Part of a small language model's weights: no biases in attention or MLP.
MLP neurons of a small language model. Each row is named by its layer, matrix (up: input weights) and neuron, and shows model dimensions 144-335. Each number is 128 + 32 x the weight over its row's rms, rounded and kept within 0 to 255. Numbers have three digits each.
After each neuron's rows, "fires after" lists the tokens most often just before its 100 highest values on Wikipedia text that the model never trained on.

L3.up327:151147109117144074142068170140152091065122153168118075147162123184099117132157156133134145165098161094143105091094125072119118182106168152086155160094116107110125160147049165181083079103119125108157146101104123124182091088139166107111181194042120107110085117160110095119145125137147146086142117141051100050184072120112171114098100110135104117119167115091211158164124100143110149114136153128115104123149147083124131125136163112118123070137154094088088121151079144147191152080121106093128168140124090147137127144109084155119149137122113127110142071172114149139166059174084106097
fires after: " was", " is", " lo", " were", " are", " comp"

L6.up1403:116093147117128069120134131134151096084151148136205139134156130162144100159180177112095136113183164134082090128168109111130131090170147174185114100134082124114127111154109175135156094096104123177087119094134106070187111153158082155171110119139140130135098121139101094096116071118166146133123133087155073132127093168122065163117098128156150151100154125083122140142156083118130107127160154165112138106082121086196149106097138151146084120093140159116123112137132102165112083167174128151182163170139147135137133174142115202119154134147090129112100129145155126089164140076134079130
fires after: " |", "|", " ("

L4.up1116:136108057083139062120216129083080085178161094136098093144144108143130117106105157134073167162132079039163124099192060144158167090135092152092135069131094131147085120124137215177158131116103083158148155160146141172085147170128147117089112144059148116139120150144082071146178134139177117138100085133139124145106146097184142160124148124142119084123167132120131149170134145096134112148133087139118085097068167121120142151088152097175070106147116102184175123129124173119133135153104152114150106117188127101088136195203166139130101107134115124107153087094171131115100154157088086110
fires after: " the", " a", " it", " as", "s"

L4.up1058:074144106086173120103125113146139085097116179126096125134155127160166057156124115149115155064197120167156112103096131155176091128116071123122090140127138124104090145055077093168160136138121179108092128092153190212119146153125140133146128122158128169171158147120102101125127105084149168089088170042181127121037136103131130134100198148203148148154103145092169173131106080109113099154140131153141131177081122188094081124188134117109088181083136115175099108131145122090119151115139119071152115117113074143155143137073131160148052128154152134103082116181123109086118124129102136112
fires after: " |", ".", "{", ":"

L5.up453:128111122143124165086093122099053145134093159124094157084110110158085139087158113122130122136175106132127134158110143126124146144081120135127092177174154124163107135122118162157212129115204105116151122076169108160154119130118128097072142172121150122147103141217139121129140132036140152152130114169086151128149124106101131177118102129164115124086085101101100109196154136137169109123082109133156123102109113165088111081123113114083120158104150140088100190148148198145135107125123103101125133160122065191159143136087146097157190096169112131117164102159126079076139147038079149143
fires after: " |"

L3.up1384:108104063112151107104138162147186106064173117157127097116124163131137139158128151107143159193117107145161149113159093149116170132145084072105097123130105140184131142085132120161106108121193200090171117090095143069171205087182111160058117162113147144101184116151119161162168119107118109079084059042100121126148090111133105096120137130110094146164126039184116093144098154061162138099097131149223054136157171091155102056105143180153108134138076145152134158083125107146124136156088150096146128118127124117094133121179160118053098181114189063128107128153137190118141150126127109145
fires after: "-", ":", " 0", " an", " acc", " attempt"

L3.up764:131144127128162153189164182129153169140190151183143107187136098113085064107145150116129138133110207076125141143094088138105142092166159111113133110127118093085156095098083047127129121106071080104100176198110166094095177100108134155185156097118139138104113127066148175133129140118155112067112165112164120136131116145164084139179077129153036172165094099123097162122165089082119100121138136132122133138114136189161114101076119076134161096102110160099160163088069095044104180150094134145164112146106108134091165168147104137099128115135138160102123153098109137141158121124093129138
fires after: "|", "-"

L3.up1491:164138086089110168114133116128158145119074138157076116103058148171069120138158097157115110126166155139107131040118139154103138117123154049094100140125133055109136151171140076152154109113178171141107151155133191157149148220110148117172156189079158085154134132124099132103134114121113156123088120089011137154119077087145103137124129082064097130181128188111156135189172118126113177099106130138154092074172072111153071102124141082116171118124167111132125157087144111140087106097168111133093089140113079127136149084133141109126140118194118154141176180205114125108152152056136154162
fires after: " |", " \"", " For", " at"

L3.up664:089144114129057112108159168141138115121116139167151131160119137146162117166154144107180122174102235078146161125093104065066153167103126108079149123154164142092172088073146172141091175138129141133182151126141139177114101105157150156157139119082132166179164175100167127124142110143123091062089111109130051071178190181138149163087121075148183080121157125142104114119038047084150132117087156111190061062170089137154138070113122127123068100139109115134070140151109109177061193117106153159138118139131099159136105141152174125166174119130110163177157119113163139096121130109173089178
fires after: " was", " is", " were", " pull", " be", " deliver"

L4.up827:087122149148173142136136138186153207113158106107131126166119131130105166176147115087104146117124189107132125120114148138140107156083110101090144174104136091096161117095077146104168110078163107114154123171104087167165123145128088160185142131133058204120136162124134131169121153149139139121141160096107156137096092098123091177135156088159107133129176067104085111097185099086115172116148144072144099114115123089138149150133126141076075086120093148140131088138119159125165065120078127173158145154114121108140187125084175110159138162177140100145169181086102134104129085100212103176
fires after: "S", " S", " subs", " W", " F", "ils"

L3.up34:121097151130176088083117060167156179107106123139131119124137164112140078118053087120083169122150135140161149129096124113131169156097096102160102113143101162124119092125129125102111109121161118176131114154108137148125127179105131099071071089098110181177117115121106170160120133111132114116122095148131148062122170140118150162144081079123121146045124140091162152145116102197083145105122091138210147138169097109122130130105172103150127099100157149086119164169141102115124137143140124122147108096125144129215128112105076156176185104053097099105149153112103137090185164087174155184
fires after: " the", ",", " The", " de", " in", " |"

L4.up542:147095183081096061185116113165225113124079182190109117161078135121137137120110122094177155126108140152175152106104162128119070133130141098141118125142180138158122106136005123116112151152106149169185160120101129081117116124141117173158172097121075057108131156073172092091127130166186118117093139125120104161146115114153138167126116108112151182195119159042087164164154107055116130115101088145092141059150108170163108145164105174130131128130157131068115140190181184147113159066093119172155118025070103177092126159082152116091111070137158114151090077125147144100096093148158131091
fires after: ",", " res"

L3.up1208:133100150138126123122085090122113106120124133103140168172119146118120087129111090109142135099094149154114089049134124153127146123115148157128095127093134121216140180142099134128142154154159088113087169123116138109095171123142148120210136152086133157177110147139157181079159099117168112159138115132140152156047123106097146131150099169079048135089219089111128122058152086119120149121147108135128124082091107146192101093164164133119115127138178149111149122214089098156177149127094134096145096134082175138109098133066123092108122185158164084128165167217150057107099118136151187135
fires after: " the", "'", " Ni"

L5.up118:082070142148086113137114113135145140122110137139177168121116193119113069101083089117123172120157125140141140163133162197168099121165142165110123185166148131096130131082148072141152151150155140116121128182102062179117151184130205130136167106133103107184143096130062128095142195064113095133196073100120134196134135091185137100171183105112141123147147131110068178148097137086115108129142068116092075128088191126105189080147093137139087100117169111134130128122101105179148178105113090096126136124118167126116172079169143131128135206147134151119111152077112084186089118114168104200
fires after: "-", "\n", " (", "\n\n", " Ram"

L3.up681:119121192120109095151148089144119133117157151117152119077083105126145123112178120106118172113118070122063111067159140176164083165140133134076114141132129108133102100060129131102077177204119166145097170155110169076095148163191159108124126135124162146142150070070127151123125125156130151133145108109165097104139107134130202057144080106129132143110202170102127208174101076199129140131127094120127120107077122139145181161171091084102157121132118135120126103116038129107138174111162135089140111150177136185077175173110171153160074072114133121122114127096152104155135140089123147102
fires after: ",", " qu", " Qu", " and", " is"

L5.up234:103128123134051123107104142097109123139112182174117178194163168206117157114124107102113158158168134070107091140122142107074155113193075166169114076126070147122149115062139095128113141084092123136092129129116155129133109139080132176179181187128120138129118115156109088118150102117159093113103109094103109131124154106151111108128127129198119087172169071110127033161064138111119112049195097152117112143093098121124099124144155136174126122110152125105068173094078137168119141122127159131179128132098086082110196113104092117086108118133094133117143141105178157137124167130112118132
fires after: " U", " the", " v", " O", "U", " a"

L4.up705:137095135090098168162126132152158104084128122089122136148166074176127127137170108174102125100164167069092148122153196110106132115092123136090131121076122127099146129116131093150140092167078109135140121158099118126077074160144112101124093156188065205172115093169150061103089173183055147155137149120145129123087130102085136120105170123161119101121102087153124195103047134113162142173075159108116033125060078099171149069145181142150127187115132157156142120134169114151113080130124133086210128087116088167140093131099084153120149158145159140164092152178125141127098161163160134139
fires after: " |", ",", "n"

L4.up1505:132128114117072119112115061059127144164137127115115072106139141099183116138114139112176108126157146181159136130110152145148108128157124133159089140152109138111127110121126133082135148114107117169109125153118110174183169114106136105145123152060108121154196133071098103161109122143115117173112190137135127079149117132137118172107128120155133143158141160074090136136107172153068106138076072167101123145082177150177155228123118127107116086143183132127112173149165121183187150100149137138080121108068140167116129186136134141125135119136163101077091193090135096114165132098121101149
fires after: ".", "/", " Cor", " Di"

L5.up840:099104096169171121115144171119134140098164103116145143161096143216079141121143151164128044111146188124148126088139210162109132100130164134100144147128116159113143157137159128112175098066152071090139141090057140155125114141109119081019185156157144096130098143144125121122133130128144155148127100115089069108124138107109115142140111114131188133120148147099107123164098091136160101147114112133152127162160126123114127125115108092092077125189122090104144137175159148080087081143110053108195108051161111235097131168118123146135116167103140151207114120130121099089181123103070143092
fires after: " |", ",", "|", " May"

L6.up834:121122136097105121092129111175137156136059131117157097199139132167146125082160114160094108143143173141148079141127141151096133146138154134065117157114171097163119154140129094155146132096120187083097112081171145153154158125151162150088098101055172160139123149071114067130156164150123167152090106129169098151095127089163095096157123083051100135153124098110095127114106129150153082131116141091092147161119098078149197157144073121160144157197102102197165077077118135157155136149068087108214187139158155114182167148166118107077126114090144148100107192075153145142108126134111083128
fires after: " the", "'", "The", " The"

L4.up600:121109154174108028137099101120138179081124123148078141104145156147139080101092137151121153136174152140178154063162139103112096123092094136160118127131098086109096128111137093085123068121128115136143196131107072131147155133154140158137150166143089175119156154119103113181138072135094090138092137099132104206168086108208081079158157095109179206157098158127157104141128119095116141089154149145161110114036095110084149171077141091169158077072134150142115091165139111089118110103127134158119178065136110164147115159136200088125193149127184118146130091116112121121164098078152177062
fires after: "\n\n"

L5.up171:162078151167150107166080124112141160111140159082105120094115195119101082128111089167179139152143154134135157136135182143099092197189119149159112111100134120118148130115139090172141167181103126102087135181130076165138108141116163161125104077103092199068215113137067119090112120095099106113136156126071159121117071132138081126125119117089113151120134107089115114092103156119130160043171177122143057121088158114160175151136151122141109088136127167194113111073140065170059050138143107095140076106112108116177154134146099073126067178138100172103144120091201122159119137096145137116
fires after: "\n", ":", "-", "."

L3.up318:145100151102143171111151153102141112110111180145205149136143126075148139158130083096159129146116158151170134128132098109137080167097201099123113116120098115072154111146078132113103132109130152122106122097067071121106095146201146098110138125151131090134151118120137119053113098100153179087145140098149138196108150096125119103123102170134117174063183127159067134139140092144195123109154144150133107043097118102033062078123079175080121127149116147115113128141105150063072147140076149168126125167129149170152139105166140098125199130124087115110094155156112181187137118123142124125
fires after: " a", " was", " is", " were", " be"

L4.up1493:200139138097158075189125167056130129154126151117164120142115155119095147162135136166186132130186083161148100110118157151149126127110115071123072106074131144139087115151143090111135119132164098133152110098100131091144072130087138126125135086120090106139156134195115130110092116137117062181090167151090155139137126119132075097160120107126101146111113166214131117141097144166105142087150136133050216115108084093112134145178093136161166141146133102161137124121166138094166139178107152143141126078065089161140120131149138124111175165075207126146098122101112138113095147144117109103
fires after: "=", ".", " and", " of", ",", " the"

L3.up1078:127123194130070092106121187165148066128144140211097173099120103161162128140152074150137112118130155145176144102101104107140126130134110120116058052114121150103164163160097137167160135158143153085138145113098153175159068062105090126067088188097143107127133121079126146145187125087088121136093084133117113196099123155125152105137112128132133113151131128145179101098085137136175137103146131138117047160125081071104098156120064175078140101148139090162164110159094116138120133094145169187138120150088097121108179135089109170117127132080078111135162092146145155157168111072160131116
fires after: "-", "sen", "in", "'", " and", "re"

L4.up364:166128155120129131127107102105075106101107133117132153211087081160131143156116158104119147080072078153166146126168121125093126153096142146135170114127132140112140131150092081096091119128053141146074156163124173099105127138102140115155146102173149153169150114111149158182171090143138089087078160080133118125107099122109131128123128157172110132097193146087143157153143156146134119185094195176130144078126115192144087105204096171156163126143066113183149162114115138156049093138125095165068124137109115106137186174139083078188119127139197149171096118135079124124110167114101095153
fires after: " |", ".", ":", ";", " at"

L6.up879:105136134103115113149093109139161147121080148106124171075128187132069115159142063139130115189122178136142124091123138107109145124114075115092140135077121126111163149157133180173059169157108106187160125150176142108100104080142071147138109097140114179184096175125111150093096139173110135092182139097120072123114087122140119089101110171099090101140141129142129179124161156109156130097120136193149099179163041102142149164179146176142101105139109165143114154132131173145085131160147086123202201108088084169179095138133161166116167209153115173151134112171145145104110089121116170187
fires after: " the", " |", ";", "=", ","

L3.up1453:093155110165146097109148054126133196103108124141123119152180121148163055077124129153179186153096163094148105091084160114163116134117113145106102077077125128091133138221101142093111121125053157149089134145086098044126199150175117130069182165115124098133157066131073145081149096169132112171110135119182112109128066176141120138112135151127127151137157156141078059146091132133124145093093143065163129135183165126113152114149104137133161117120105158112165227114152133196082153120157133104136107129130149169136145103168146151188144147125165155095110119094121131102104145124167104129
fires after: "-", " \"", "/"

L3.up1452:121167118146139143106187105123125189089185114073127086109120158146139127128121160094134112164117140134116120064150065124136158085081095126085078157091110136130150137100115101069073158143138113099169151105097115167086175066187131164142127134085135143148117056099207189085089125114127124135091025161056208137107091176097128118083114111063165106080149107097117113103090115105156175148122140102090141200172104132123104128076100116141107203140127163110072200071153135136107115140127149126132112135174154110101166149166141133095094141114142105122117129175116131195154132150119130093
fires after: "-", "|"

L3.up470:092203113113076105101147194153133156136105138122124128122098156135119159192092147180180107130095116150197162071131153152122134134135101112117174133142099118115179133112118108146144134118062206140092128200159171163138093158164152118114160130138122120128123114105187108127135137091128095157194197167094071125246117079164159143137141092074107102153157145127115117084092100088140074144117099102103079087113195158148135117114134128180132094128166107071114112176144132118103097100158132168097156134111081092115171137128194182127095119142113096205091161175143094160116145092153120093
fires after: " |", ";", "ub", " elect", " were", ","

L3.up994:149126082160177113170137175128105134113074064152063183151141168115125081111161119125105131165167118104170132114113112090132123191067093113134235164171087122105112120098094092203167143097115102128112158176113155160125152174074130118167086119088181124164129134095112124158144105114166148140130167104189117155142143125090121153102188185124126117066138108131128098092103139161119148135134153088120140120096084171141113142159115071170103108135117127080076167138052097177117072164129165079159146061143088186108125078106133064177066087148115152090146110117132071144124182118083132146
fires after: " the", "\n", "|", " a", " \""

L4.up502:102075131115112079122133141126142182084147132180132080092133132096118092145085105140132101067096102111135148201083109099123096125094144164134172094148137114141113115117108132154180131106088128188173157172134179090095154146148225144021120137144146142141084131117140120146115130149199072082163171150161084071151088115125132160102118107148113067132147184142082084114141111102119088127140107111142163134143158160109182122117128147081171075102141142105100112113097118164158094137140145100122132187155102193119140152088123142210099088148124090161135061076151087152166169114099119129
fires after: " |", ";"

L3.up362:140115152119102104134161135119090125137183122087146128152088126095096074135090146169139113193136151160117178138148095160105127152046082071108171122118102122184099126115046086148109090100168092149177130113117149184106164131081211064099130108084142141150121162132103148123154110086159114174160083158138128114088114114137144097126161164134101151110180114117067128132167166169149120151151102121122146147109101118139141158102086089144133171116180108086113127180129099089132146141116165148107087167175080115091106132147156141101144090096076102140125083181091147168135082163127116070
fires after: " the", " a", " New", " A", " and", " first"

L5.up1300:117090151126170197147104092051119140152067147081164146081135160164132122093119088164123147137163117104174102122178139060075144089125136120097127155142096106119116183067122127089097211085116130138189088120155144165117154168132113097074127112111125166123124090111119095137084138166116141147130142115170175096130103118102112124102129134119128165136121142092131139126149151184142153099138185095181156097154088088133222173151174145173148139095136122200137115106156130178125187135126125117174168094140093081141096160073164074183173165074068112128139140149052126137097150104089178203
fires after: " of", " the", " in", " to", " for", " at"

L3.up480:134109113166097137123099126128091136185132086116101160095151118095090141174169151137087054068173124117114098144107107152078129176071114176181127161144114095126076136148065142196082112104157135131162182053192138162132188131104147020140099117076170105131076141136154147144158094125137127125112083130085134149141130034166165125139132153089124188149212111151076160111151126130108157105150151126157112150157062175150159124025171106133128104154122166117122124186155144169074123155180111122124130186164113156162145147107163064079105125098108066130124100074149113113195157152170132141
fires after: " the", " a", " qu", " A", " their"

L6.up299:115142173117197123064096112135099080147173129111117072094106187111171115167158129114111141082127100139167176161086081135077081114104134138128117173150169074145088156061107131104120159150168062068186105134168101180107107112059111108117135145154150175152141157144113138112108132092205139080102221107155138161204110134134120128094159118149125144119123109162118157066159147170069126147156126119143165094111132148140141161100122105168179057094099085182099099130088081124096122090135145142133155123108194122135163169133129124148101159136126088175130133129119202174171153176141112126
fires after: "|", "\n", ")", " by"

L4.up259:114127090115089164116105130131102104082146121180076113165168126122145138087128145096119111085099159108101119143143155147207103154149141076133095131167135163167134122155084119145091174147118106152095168132117102104170125079101140104064078112144124146082142175074110106124106167138127075147140073144110139098124111152155082185129173114102127103165122124189087082137124111084156083154119120114143139152106115087101156195129089120135091118152082130223052110114142158027118151146158118122171153113074123132144137168120146149110141173153082110095088149162096126128087168115152110200
fires after: ".", " |", "0", "00"

L3.up490:110086163127066070137158072130133148141128160104152143132088136125105088181104078151112144103125082099189108108104171154128150135191165115118123116157147140080146149193100122103101153098087164115155103111106109120084119091093138075161146109079094187112137131136131154108156144192110118175093148153098072121198105170156104143110162118151130141158061060084056140039106209140093108174123179126158114161101149104077205170131094132140118079160153123185030126103200106186158120057149115182113128113115144124118135071163108162159073138120116130164108084165176115112151112085141099092
fires after: " hold", "-", " [", " v", "{"

L4.up734:087087166146152111149128154083047111146104168140135126119091095120142135095147112141097082116130110166119126172145117186136141165119125136145085144104090127160063153096106152127090179150094126107101097113156149161111162148124153104103155117182119157092150084083170166169196145123069136134104122091124147127151092087086132223111149151104118105139153169131163145139095110141188101110092163188103177119145155150111131100178134131152011106097128088121148118129096106094171113121178136104132118167162157125151090137080132041151144143098109087122181105109147164125105153150103088107
fires after: " as", ",", " and", " en", " des", " Ten"

L4.up99:118107141160141099190085150130117096106137176141133104091112145138121113115162164096144122087165189114139133145124096143111129082151086130059172108100148096078090183137128132106116089069107144086183134133120151124111105174119135175132110155170156113095121178195111159147134126164124130154066166114136177182100133092135127186171091087146143118133114133165118128144143146127161068099204116152127131194097080114154136143027146113106142111092163133071135170157144153100106167139182191118134108162146109124149088077108135119034127147125171115114121111049095086116168160179159143146
fires after: "|", "E", " O", " She", "La", " E"

L3.up838:107140166153111159111079157096049156096148139157113161151064118097144121159120114155128096127092132069088122167162112130162121151099128085136078109172117164145153086204132157181101154076120178096110144142171146118091120139080106124122138100155152113144141141097124164087179138144069037130121107198165109141153179107112140129154192139077142068088136139073136116140159133082153118207081106129110123115147132124108162196111119177164108149095165081139132184108084179111112122180150125169139144146156122080095076094065126142098129130198130125144161127131121126129127140161137147090
fires after: ".", " P", " Par", " pla", " |"

L6.up572:162118064077118058159097148130103139139122151151126101108157179106176115107155019152223135139075138157136123132093166093135162156073135133099086184156164148189134117116152102114157168133111127126140111111141144157083113144153181105097113118125110105155121117132103120206049111089092099136119141111072160147143184151139127154149173185157147083133145163117093147102115144129092104132151060163142141180078107100126110133108140113167150115138109129140141116147128153081142176048116109160134176071097114107159145140137197089203082136094105114112082143166108135163121155094104095130
fires after: " |", "|", "-", " Philip"

L6.up1298:136177196111129115149112089111159177114124151119133067143151124140155212151125167127150121087138133067112118153152155080085131146147158131128128084132107122146157101097167093097147139145113107109179196071122082131168088099108071078110061113072179135129174104139184092102153177181100147161100122157144103128160100101119084160161122195122136069065127112123095116133195135153092137122129153144110149166133108128176136160162130136121081134148082103169158146174149108105107107155077116099134161133127185185189095141149121148188119135099178144059082085128078099129102091174100148069
fires after: "|", "-", ",", "sen", " Upload", "an"

L3.up1482:129057126119129154103091135045163127170160112153099126159127148191108166075120113094137138122130158180120133155122130129166127145107116148161122110071189131113119107128125078115148100132123168143163166147140178077146195142149107105106078161146148080109110112124096098065207116093111138175108124099150156111164099184134100148161113159059124149115134108071136166060111123107109166118160111153183138131157150114089148091144152090120112137152110125094127130095144082147072119141174144083115158091109092140124149134147125175080089175096073077131059130126117161160130180126109065095
fires after: "-", ":", "R", "E", " under"

L4.up450:126097136071157119097120169145164108109182173216131171145158126168109125161110137148080129160139123152184133116130116159130099150120090122114151098092111107130096055128125133084165134112156114128142152162164063154143124165171108146081124176116127153120080140163105130142135062117141186112068129145147122143139110174074136130065105139092102196185148161135064158078203179132115156133148095107091169138126135134080158141058131096096164129099148123151119112185171155113134147149128116076123156091168097134071089142133168114083159163080087087193156179128119142193105112127091083140
fires after: "\n\n", "\n"

L5.up471:171130155160080103160128146117132133097166095124117141047137160175143106150085075149079131145113144189111100051172130111117185092172127117179126180108136179157118124108163132066095159131064105159096091157129097125138110106062124148121139135164139201156160153183170137169157106139082090107057119138104090135110153067145170089157194118163139069069189099151091160180111112100114148132189095154185103174145138110160096155102079163118126139118006149119106148129101154137144098149157141110118149160203125128080091151039120162149149139116140155129095176173149160153147171137095160124
fires after: " |", " to", " the", " I", " from", " he"

L3.up506:126093192145111201142118107127136146113111123113076151150131172168129085165142086118053135161113111143115100062126136063147158121156113178134116109129076145117150102154139160098130167087153072200119151110120140148120188218140135085147138143097121193173145096075108203147088104146145118161110115168165143171112149176086109124112146110068112145174104155119153144134124159154108146105150094156105129127120136126184125104175135078153162089109068159123126117151112175101064107130117137077146137135136057102166098121147124120114134111099118101090129163156187169164165134084100109136
fires after: " the", " of", " in", " there"

L3.up394:129093103086134127113136078121144147138158117152123163111117135179149113085119165156106113154187188160106119147098078187104165148167123105169144109124135147178092092132163131127171092109197147211131125187172135097127158072111136076105121157123137134115112141156098092121131134110169187135115135115159152164106119168110125092134170143176086166084152096127109097152190187155096142098242110071145159110112100095109085116075124147100147101087151129118156151197096157147126181171100152145088108119122125102157068070136143118116145128121099128118132126122141036162095173148126148205
fires after: " the", " U", " |", " international"

L3.up1441:112110154120158128096141140114090111130127090132166125123166114104083152065131145168110160021128097124075128119107145131103144094131139141104135137113119137114134152143147098104082136175126169113068127159185184126145129095131118099211123131086111193136163117144077140086157122114126127136122123151123105149119109149146137157150138140078153191068169136104070133115140189101090126163138124134141108201097071200102180122182114123145114117146120074128116141123123119177117116100150112131173138112103126184116150187125189126059148096178206174103126065076136087170079162118149199093
fires after: ".", " the", "The", ",", " Int"

L4.up483:116136101139116103085062109159146142119148148114214088074116114127128102107174133138127124154134124146114104141110111147118148148132104183149165075163122194160140108162135134112119157146063154100139158176105088081069177165117090199124119115060116153193098142041134146079071144055125096121093095098110114137174062129114134180182088083096119112138091157115201120092062133149161154137041140091075149172151113126172178147089161141139165140129067128119116133066120064112122155173191105191175149129084110108113135133118056147163107207148116128149085078143115114082146165128124162163
fires after: "-", " |", "|", ":"

L5.up993:087139146131191069137137126143131168139156115109108185102103130180135093119135120110120145147135114161129173141174087118154161138094100143164127178100051098106088134088134170115086136152192123141139123118146146161093103097148192132108095148108156074114091092135102140085141138150150105139146077120123136120122151147138138129106163147146074103108116127168148122172116122074138091119091149188207064115113155140124203173104144133098117134146166104133171102143095114162095134097200124123155146165163144148171190194170171163132148107104153115105155206133170083092115112124138121065
fires after: " the", " a"

L3.up1496:134159167089152137165112116054143112114152081123108163169132153110116063127076154102184117193135185087175130103144158137085163071150100123133070108168134188098123131110075105109068128149149059138073171121097195184117151175123126134135116161106066147146121148098163182178068090176124104107118117123143108047110149166146120100107190081087090163187093104134042116160107136084119128097124131154141121150134094162109162115162126079094129126185117144130149153094165169173112093154037176080144134165145155137118136151085117166116116135074151140167106174123157143146143173105172108201
fires after: " the", " in"

L6.up1479:107162112110132168122108087142082139111063135104147113109094163093113079115156105168112138126169092112134178077076159142126150117086154113114102117093188124127090185164136123146074144125146106165197114088141174128177125131109043128126157126124144103166126105180110175187143144154084119146131150082157077182084129162142151120114082125105182148083172120115155141109077143145121185095152138174152102124085169132087169112145118171112160116150077204154134107196116115155123154192120102141164168176146188131144117105118137128091122149150144168131115123145099205146082163127139061159
fires after: " |", "|", "-", "go", " Jo"

L4.up232:117140136146168171052120169167132153147132121070145044118173083079118193104142156147142182144087178126115139118121092080158129083102170144140113132137122102150130073167155120116077138111144146107186120103095107140074112051133168098155173159142086117141124079127078109140132147134204141113181154118104124136129133106139105100108110115089084190150209147094160108131154116073138162072095122130133157069156158161156096107143125120142123180204142222135112133107116155082095157118137174184116129133116148100164135046119163126147117136164097138133110160131104154151176125161116099125
fires after: " S", "S", " Del", " Sa"

L3.up1481:138173106116182103128145150095111126149125177105156100187136141131146097211146128117141109097130132167126067123128120178145111083167213103118199065086106089101153113156095101177121105123145137112160214121166109153091178163098181167140112187079151141169083152140155220106164123109087155104084125164115106133152168068121122089193078076094110171160175120083168150112137054111110152108131148153125154092126102143127115116141123137128110157118059142100139115156107130110136118125107131150205077106162091152133154111136161107103100104150120120188171154137137140125160138108133076099
fires after: " the", " is", " a"

L5.up475:168104181073099085206147118086099092098119176139103143110158153100161107111111161091137162139147127148143080150077142139120158165163089083128137109185134131169091078098131146153141149145142158099176117185133165108120137142101134087133105180181138122104163143094123099159093140139205128155127168072095206155115149079108108126144096119111138138133114163112169161166197217112135095079139108132084117150153154086123151160092129102087155141107110151128093160112137144116092196198195099068138127115127076105136157176130157109185133117134121159087117154130113129089077095090110122085
fires after: " |", ":", ".", ",", " 6"

L6.up907:113092129150108137120082096198075105107129114124174114084173186095163158169139183185148179117127099117134130078152110134089127120127151133059137150171112102121105131089168100118184121164177116144092146126123115135092134178144133119137095140129113099129114101104106130124136152143137159120116135083142157112095165169117127161089116107137101109112163165072082162076182145136120105153142133131139129093104179092175174191106141110106153049121106090128128101144050101173118171159155077096143100193156120167099134134101108181114174135124076122064073068099167160141126147192181087097
fires after: "|", "=", "\n", ".", " No"

L4.up1318:139089128128085158076137137148105088203100176160089139202116130138103039099146133132196191166111098136094172143160135173130110183066185115082116115153076131170104143153070104169135130133074163127166151169152129140076139171131130143151111156118074106130061144135123119110117143133123143122099122079129054113110154099184137097103087129098136160108142114148169122162100125108117144080120189105126104137142139145162137139090093162181122108131184151140098087110112147113138137141107151117116154092127124137076129122111124110134083063123062075167191178205140101137117209148147086170
fires after: " |", " =", " the"

L3.up917:120091151103158056109191142122148134092155153149107126123170073131102149149165178153145118075164208161137111138119150183137125148088182141081131123124067058165162144143114157059136175094125125126132169138139151105071101169120088092164129107065119117170103131079120130078150050169037142153146110146120116108064120113126128147081109135087100107132158117099137068146102086157094068129133102146116136081134150122104110181126134100096110087110130117096097130162149163134120094171103201101118057152126171104164196178100125098100123134075173091138151163109140172166159103087153164133
fires after: " the", "|"